Weights of a small GPT-style language model, trained from scratch on English Wikipedia.
Architecture: RMSNorm before each block, rotary positions, no biases in attention or MLP.
Training: a variant of Muon for these matrices, 484M tokens, 3689 steps.
MLP neurons of a small language model. Each row is named by its layer, matrix (gate and up: input weights) and neuron, and shows model dimensions 149-297. Each number is 128 + 32 x the weight over its row's rms, rounded and kept within 0 to 255. Numbers have three digits each. A neuron's up and down rows have the sign that makes its largest values positive.
A block is one neuron, or neurons of one layer that tend to fire together. After each block is what it responds to, as a language model described it from the Wikipedia text at the highest values.

L3.gate544:133121097095135160110116117101129110162148110125084148143137121155097083151143153189131102119122058117107129176116143122094133124124106055144134058084154095099096153136123127150083134121090200188085083114180213168114176155131111096031148074151125124190130194082145170147170162147114133120160131153094138131166188078173120163136071120141108042178139100170133140168161108159128117125138156136100122084170143075146137135155076111107157168083071109134
L3.up544:138155129098092120138129131143115127125170115123065138190154155078186175118129113171122077097154104140188142157159094187139169150169099155105062114105123052153154148116129069162086127130085135156127035148120118095143094088142115125178144164158111111100110109118135107137121105153133144063189129063143155120087063125141181141104120134112097129163147146111134115140127144157094154123139136163135196094073156101166111113140144178120120141134144117081
Description: Hyphen in compounds

L8.gate153:081159080090148180159097114157165128208125140155172097106108092121107126099160125096177173118077117134149166138042114118137098106130135114122097123090151108083107103108133148096111106135105080089153122206141091161115135126070113107086091107174139039161104153144109101127159114126067137159157097129163135139136181191129103143162074072146173205150157126153178124178073186149149123117092098138122133143167135157157119093136124124119120187183136170103
L8.up153:162108176144142097108092179113102087147131066140168140097121137210139109151113127143157136152109139115148175110079153063132146156140117099103091160102105167115104108162133134117113136100248205118109104132075111075155069118160189146143117142116116144148139162047172149116123181140084140140120095165148178131114117142181111208127035046101085147127134123142106079165098051130083139153120074121134133129122137133149196192124113104122120132119100171124
L8.gate293:112097106139132064155052114174147168128114122137127102151098084169050096142137104110138146107149097081166122110201115124152094185175129165082101106141143179123135112136103127107103173063089204132093129071080119116120106158123125111052132134123100196163116157135129141092061072096126167152120146069154108179191116108102139114087134085156116072108189093111091089127103180116134177158157152145137163153062135100132123062123157127150181136078108180126
L8.up293:108139171119117082147129128178107121093129142098120115126114111135139129122071159111149121080134154186178112139170127162061158145150189187158086147166129113122093104181108138142179136072117146172095093087142118180141170115134167126100140129128129170142156146157179089091110078155143168084146100052150092159238084158146116097099093077129135139108144097181092107106169149137159118173157126136154167177131142108137143098118173098094186080094121119098
L8.gate438:185204134125087146114148155110114102155108169147123114106128120144111092091105107120192140101088062057198166089130043152148123151096143148138117124147140070086155102115090050195145159111089117169150148161116144136172174213097141120118116152164103112176110127091087111162149126153107133122110166082105182111119124107118143101149048147144197104126142124056134118153121132131188122185103130164077157122175149040125155092123150110042162153107088148130
L8.up438:157144070132053164144118014149123122113134115089098129071123108150080102073165127098106151120099152098123098066147166093191115132144092144134093089073195125159158195127081141073171132105095179123123153130145125071095151140142151105138109081086133141164157121137170138134148159142100131192149099197110150109151150162124094152162145074188158139156129140171178120165145149144165152111166088093106169116086193112107136111138137138166093143145170165139
L8.gate554:141064112105157099128132115168088143153116117087067091115100123123174144136118137173086091173119089176193175119144158090154144152157102088120137179085118120127150104199128108140116086098190129144133142175131084096117130184154154149155102079109118133180124170166114094118115161081087170179104085062149104121098158115122109071117090120068120090172136127142166078163141161096183137133140080109108111154118117130141091135123062096086122125091148154151
L8.up554:127076098126117150144127115052079095124137125140159116070139107072091131095133174115133124164113125115145161090154156147090106111108102080112123060155145149108147137174146122099125159108145129169164166151165075151140122163126163106072045163087154136142099098085127129098138100124121144157134143129076147152094152116127139090151146138116159126089118108199144078154090124059161163151104158132156104135084192108176107133215105102139145169123090172141
L8.gate580:107127084113131105121123156161151124130091125123100151111040179125077089121137124112125108107107140139132115151168124160069098179124085145173087125123120121142145144147146101126108123174113146123102099126177121062138134120133106086182116167152150124175140138112119143136106101132148186130173086090141159143094113146136112114146102176143148130114147151203094141122130124125082129099131150134147110161065135093159158098159071170079085195076127164182
L8.up580:092151148151125086143129087097129128144087180176125165100132120153197130101129133110123167164121123223150118134113117123160080110172125195169168179124117156081131149141113107125115111121148118133082098106106114130138077158140069063109117144177219125179155163117087131117135122146094155103150189130102149194141098124095178119113117119110145127125137199180172110123116092141123109137128151166153102174087091079170101132091102088118059054125160151125
L8.gate696:164118144128206115141162155113078097113150135089091100101134069176099133175112169162094084120097148143126104102114133136169109108163118087147148161092147106152106128151143170157100133145178125141117218094131144135091097134104120121172117162127156089130106151113159125128152146194138151150160135071101105135188124178154176123144158092156105124137140172151095114120121081094108086065157131119164109152157179077190107184099122066075116153174139111144
L8.up696:132085126116128162103137096057105164126169139118109097066138128191141179125132150145115096127141120116119160093067126128118168094195091179046124133140091073162068121102147155160088139084146121147133132099094123164140125149113103105145145141065130123149138136130157217149099165132115133114138176106055128096094145179176204130136121099138130179127228176178191061178112112104146123092109134172160132111136145197113098105158121073142107118077149186090
L8.gate778:136136187144083081120120140176127135097148145115154084141076179146125142133159176182166117070114079134105077083123197136088142152085048165087138137116092131131067122169144078104103196063140135107146125120135116092125127149148146086106111158141158126152136135136075126124040115162116135107163118053086144117122084122176143124111192154117098126110076127124125118114148154134144178101107142082136103126112188124101161141188074100168095149124154110192
L8.up778:125157150166114085152096180135173158071140102103147130090176076098123127137116150145111150128094109130174197108140158117151131148088067137127117139117097180127111089164125108139095224072152120139166113071130093120138111159166082110140138176116173158168125123107095080127090131163155124109156114071133208216122131180107115160116149103148109114057103150157075129111105187155159128103126113185112112185187159096162098177167108071143185090134151135137
L8.gate799:164125142055110138163092113110139131118144123157166091108151146131072089157086105121173164108143101169143145091159141076105087139128102107100088138162124147121147127171153115091157113149108107089138125174130185122089164160155157201081066145106116119158144194126117125129115164108105081164179127109095131150128137105154126136133160088131130137190125110138117121099112077134156129124144084125166196134127073147103146096098119107063178151104183158077
L8.up799:053138149102104131158152127124080122088131134162101135102148144165136152123128130103122110184133192091120200172145141096102125177141064162134119138114101143090101100164148105139094213156120124100129145128106137205195127159100120139111140080158122145137171111122148105141156107197078155108158112107117166128062124107102138073102109129112060129157108100139079148183139126153168156128040172113132128123088157145137082150171185112099095165131106174138
Description: Arabic al- hyphen

L2.gate5:067126170110162134118119098090102088099174087122122095139142090077033122115112130146168112069118100126078156124121162152132159185135171102099129087132185082147132129116190129124134156111123120180086151076096128142093103145129072114143115116152176131128137179123148138166149110175090081093177113087120143099124127075091129128150146128114110151137140123119171130105118176119131076151132108118080132097082142115186121158136091156154099083078140107141
L2.up5:121136105175131107157136113056076144183124103137128151174125126166070114095104193148136138116096094141108080135092203151122142193063075137144170108107169078131131112114158183093164117075138130144161087074185151095064135162102155105144144076124135099127150096158160180096138125133099079104133158156117084123123102118113088176113128179157134130119120118113151096172090084133140122102137072144154097129088104108136085135145120156135127080134149112098
L2.gate140:148174132105084134156189108105093184153099141127179148113145089144141175126069148107199102175160120081157061149082183136196148053124131156103146117163045172176127157133111129168160113060103179129179089142115093144123158128107138191120134064136069127059161107146135175148108183132088129099101148133113083149147131078105111139145169119098178196146194107087192126122131173082168136121154138160134126113132159115123142093116113154109171074096125153165
L2.up140:119134171109171164095113153167092125085138091099105169162128089118181131126175111111098161138078080128105120172114125157164129136156054147135147210168085139169099126128146189086133146107136161182160111162072157121167119137128103134099101095086104123098095076173176129107108171095112104173141162166093086141079076139153135179149154109081182169106197130154111130154148112119126128112109124152117092139117155163133059129043094130136116092093092179104
L2.gate285:106127098136121115143144078121066160163132138151143119123112170128167115135118083180146138157170091138116121220100147094177147163159115141152101103150081118077095114093149095166118103139137134110116116141160088124095145109105071138122143077135065175197117069093078173172136167060182130158131098124161140154121131133113148082126122080101144186150186126130139181149149159094132059153108109211178087171097126034165123144172118154178117070084129121105
L2.up285:148177153133099082021110209154176116101112110094129138128154123146130138163127113138125023162075143165107115123158168100088089123104097139049102191145100107160155089113144126112099121137130152128173208116131119152167145122134118088141052105126142137147033132128171129113065109145130163109121148153138064138136146147076127100095116122141157145111136138138101114108139129085203140141114097152121162138112097059159096134125128102134145116157093059070
L2.gate363:110091159145146062071152136102120130114156153130123185140115057155114187150148115115131124136103143189090132111141139112132091129103111127103080152172139100087114108100181118139094113064171139128199117118136117111145143156126159136073169087168126141164145107174136118126114144202148168179156137097047119142132155112133152117130154127128142116123207062168170106112146049091093169091120114100191106201148120134101095136059134133059085102115129162130
L2.up363:120127155105120168164132084165129135168116103193118034145116168067151110102121164134138117097089130127140161168132099132095129109211140118074167121159123104169113093144108157083176127157116132128159117111121151084125130128128128157142104180109131102086135113085143109107124147076158071073114120096211116104095129133107129169087133156130102140188114184105114173135096146190115090107142120159097127112165164085122165128145109143153115111111127163122
L2.gate541:151158133144117107153149158111095115115114073158137103095153128096046115133166103140120175137110128085087153140135115087151156110122128109138075142129134136049145161109071115170113140142136120125171129109160079100166132099123092106146154116089130175128139211149125100185132160196131155038150144108143160108128105085114131140132145139079105109096101084139114137171117129106145114153112147099156123158140198136089127148106163122133164152092090104129
L2.up541:102174095096144079122169183135121122121126107136132103078125149104060122144112126159099143107148152069092165176097097114166154121139176109137091136152115152059176122117102130194093105129141115118201155116142099115180148103102140093153119115093105147114119193168135133166161136167144110067113153094109196087155110051140133158143166124107061092153096095126146141179097139119120143171175155120125104118123203152114140127093203120148189134097085177164
L2.gate661:129165156089154129125173112110113140161085088130226152112137138111154119082233138149148130162110114197163147145100108112227126151097148145084179099184145083160143175085098133105070152088128140151159134100084130149091104134140085148080115137126099206141131155112098150122147096138093144075125126166129121121129166161130110082134205131117090144158092087128149139090118130090104072116170124132138100110159122143076106150035105075141109088093134099163
L2.up661:171130124141179077149223137133122138143125084151228150114130149133097143086193189168109114196104155183150142184119074102173130165127117106167131080187119160149169106119110100134131164131136106109149118095155141163076119131113083152116122130144125157133158180095157139135111130112102095145147192159173083077164214145165132122127187120134112151121048100100150156109121137096113097127209135128097126149148109144116164133086101112159130057101113124146
L2.gate721:149091141162105098066161140114132112111121144100171151191076107147137130176129139074188138136148122103140074146151148109070200123095126135099093101126101147091138140131141135117169114107108154106194142099095176123152150105128165124131136071106126113170121092205111118190087124087131189157098095163140108172099137115128075144112118185140133123149143203167131134145126148083109125112163113214131131129132143099126134175115132124148088058174134137143
L2.up721:158108115176124158109160165115095115087084161097186095165066125124119119190105113124161165133115171152094099161096130078128195100093110097086083075156076157078085197113126130115117117151121191095167162094081166147123085166144137127110105050138095123160150055121110137139118152116127174122107113156137117129062150121121139142148153111135115131131143188163134140172138119123094161136132177191141161150158114139154136133138156113133100097169100161175
L2.gate822:041157064186107086128201144096139138100163164130126118153155105169156136106107133147088111130134134126113122113132121189079108156076096103138147120112074148092138074099115118166159143115146153091136112148182136113132114092094180102172093104148083172100105103092119139089111083126105142160097163102211084117120116156126107124099133171111115151188195120160142119070121094111087107067086171130128136141129118120141176125136137200143069133157113087128
L2.up822:099125108208149131110177089104134117115153120053153115121187109150124154100090137109149081139101111087074078131128134157145116131129108143083108141069111132123130062083140140146134114100173085110200145127165113151111141115112164164137120104133071129105130191118135082063080128110111123139101214165137055108086159088119104164110138157085132087091129145201067109080147123101132100101155158163146125151116095189144210129108190178148085158178114102096
Description: Word-initial fragments, often names

L2.gate76:143140121129122117085148142063056092226136096130100143091122155168133170174079127163164121111119060156122152108089132122152182134151138092136155135153161045155115118120135153124101112110126102180075130125094113118080100105133142183127141121094113131112175147115113112167177109114118125201118077123110142179141173159119193085184104141123095174147144189128108105168110158184059108091156122161081113122085142130154086107133107113096143191129105128117
L2.up76:103145105161141128118134186053141088140096061163093097105135125161144191155115148157090109098076114124164073140095167094076150125174167076129064127154171113088090189063092170125054128141100107112138099159115167159119149119140088165137135117123144125126114147168176122118138136160075104107152155108101157115150125196108148158154113187149126132152113152156081145159108102181122093096131144136164123114123110090111146089097152115059167132126105110132
L2.gate130:147104078092093082072113121106161109139125060118157152080088167121169167102109106139102135154108086118149106150205128139120122174118109155132153047109135104103155134124147105124119144134096132084123099132150099127076141092144113136173163147120149070118158162138131152083118144096117176136127107092137129102143113187100125055106105112125107124152145088118139119165059090093123100079103167125097079166139076179155182153146115112087170088131135151184
L2.up130:122169139116127073122162183120095147102118090146149125141149172144143171140134143075123134150165129109112137090106152157075107096147069132123118077137126138119190129165113118195161104144116125160127078104125126096085135165119143150095125094124137083110121086094137141079169177146068185198150165178133141121169073130123145134103183090106140126154081064157115134156129126090095158120104112088078133195098145096160108116133139107144159089110155142135
L2.gate213:155130124096086103105111138089155122134104117061094133153134121147164132092126128150151139103094156118114123121190100155121190126136129099143126146114133176082151168156080125137151096150122211131086116134142079099098082177149112093161181078095129161128099075094075191125174091126113125132111128148119048198127134063103132078166130109149143160100144129135137133123111139121148123172079173207161141131103163118137144122119144119090044116109125094115
L2.up213:081105107091088054118164159112110100188113141117102139153104128148134125138056168143124127062180144130119143144148130139156193185208126087128130090128143073120125181130090103129104125139092199178082148157126118126149106174142175098117132086123128170146163089095121108110184105129195114139155089144156216153088171129193169089179130133154148148135171170105135118122083162115112077114149099177136128100108094145151096132192143093120092166111118148154
L2.gate244:109144129107071062150107088150103123153164109158095171165047114159144128126130130119126163090136114131094136126048156171117169192126129100117163065109134131131189069154129194140120116081097193160111146125137158102168114076187099129130123121109075072189080111118113143198188110094187111126145108123068135154098176105153202063216145136127098144145122166127112145138105160180133173097155102113131123122091114112055134133116061063072069122120104138075
L2.up244:153161085142135120147099186154103126106157112117091134093120152129126090133138090179147095176139105144108124107109122093085124134144152166098124083111132145124146167103124116092150135112075126125112135148109066080126176130118180139137127143161115108173153140112082145137109155143050160088204154148184195171082086126088134096151156140113096090113141145104110120135119138129132075124156133097090126107124153128133119140121133093160146169132166110144
L2.gate267:104087069095116173129092077081034106153107122005140085080092111136113118175132149138095149145111128125096099129129115139156080175131141101103119122162155085157102175115155092149133102108147118120146093154084151091168128125091114151105109082160054147126146100109092149149114106155142117100136100141215114092138196111076152106114152147139076150171147115111109097087096111148118052166068188170083110128088163168175112161128122137119117142181145128179
L2.up267:080118204086095127126167138142100140137118157179108139105084195149097186158138123124121197089124148128119072169134113112151121178143103068144136117104118171115133199118203151158093135144139185123128135111153132144103120112233112120103120172140140104106118166072107105103179130171109084188181146100140162108122133099111145111157126108145075114139104107126094123102167109144141145130085129091160142142112119164145145122197136060110115134099114141080
L2.gate296:134088018104165091129184120100144125138091132180106124062105105139137153202131153148126144108074086174150126140094107123112113120171113050123111108087114154150177167107108096124107129084126116178119129101094130143117117143125144144083153085104036071082142182085075162103176051081127134124165131090198236137121190129168125029133106137140120125128135188088144173179125140138137114072192148153138133124148141111192079135158125160167109146116162096140
L2.up296:149112167156085125105161124095118102152170081107092135144109143155117133107113163135160160155122124098144151142162165101085130140178117130125170078147176055096089115121117180125148101082111125147126055158173111132114217107110133139139091086132118066159164079133126089137087170118110148187092171131085100167135199120167120142078095111106093056123166098164127100114114126156092132159125125106122127132110102165108110063158136113048140088112120167114
L2.gate592:120185090125065084105164114094196148117140124118133156155154110171135120132124157150032078171082122138129055132107114103142109171146039095086096122125150200163197088166151123089135117127145140100164115133089109147140060167166125122082073102160183088142131184124099107137174131132097101117141161108158121088148049158075145146167132204118116121162098196184146120117136133145141108105158165121118122100109166153186140188095090159134121188096080147075
L2.up592:172120102130105118109108158120066158114166130099103115118127098096099117076145106133127149184091144091109106168139093130156156157169102110100195098182154124161123225125205134107184137069113175166128133156146088139103121107137171174121208095141189161166121105124060126136112080141092167165052144135167169130139119169090097098163075114120172139051165131103107133138155144114158121114139144145135097122102138117198115111132159083102097140121108122164
L2.gate712:122160109061113139139128148087140130138086160065126070075224081135098098154086141104128123116108193126094128071129145158091124152132067171077183079115077091118134119131067147127087138109093100188083132143158126103113178161070141175128057144133085100123093150129125188105100126130106181080123112161166197098143140115178151089145108138159172144156121128134169159126140136107113101117175104087098140164131143075120137087089161123163073162103141144195
L2.up712:097120134172113111134084133102139160103102094157100138183068134150183122087108122127100105201116128148094195170122187129152090111107120081091126145157138104129049142156153130101150144176107117117139088138103120078154104123100094104156095085112138124143126114084135110143136144187141151148174115109177114138172151143158121091170158145118174224126175105141162108097099162106129156150142140108109131076106133137143152134138109117119119117162186075091
Description: Hyphen after prefixes

L3.gate813:153141082143131114087130137092042113156148155119148097154143105113102136109118083148158137175074151156146142105166102079066179130102135073149110173084105139100148112075086120156138101109157132119119152137155136106097119060104154082108169068121124113154157091133085183139139090102194102127198126103141109121132102079141125140116076136130168119114139159148115134152120093047032155178131108115135088076134170168119123109157140126079134108083149126078
L3.up813:157126127155069094145105149111055108125174139074160123157079045140069112104168136126155120121112107111126122140132103089061177119183183125118079096157125132083128157092108144123172084076129155107094130183122106111122117143076179122136186086166065144127110089126115126155128102144123129017181102090157101109153143128169062097160062159147110143095192155185141126154131162108095155171101118068099086119132140109133101174126097151069136102104144151187
Description: Opening fragment of long words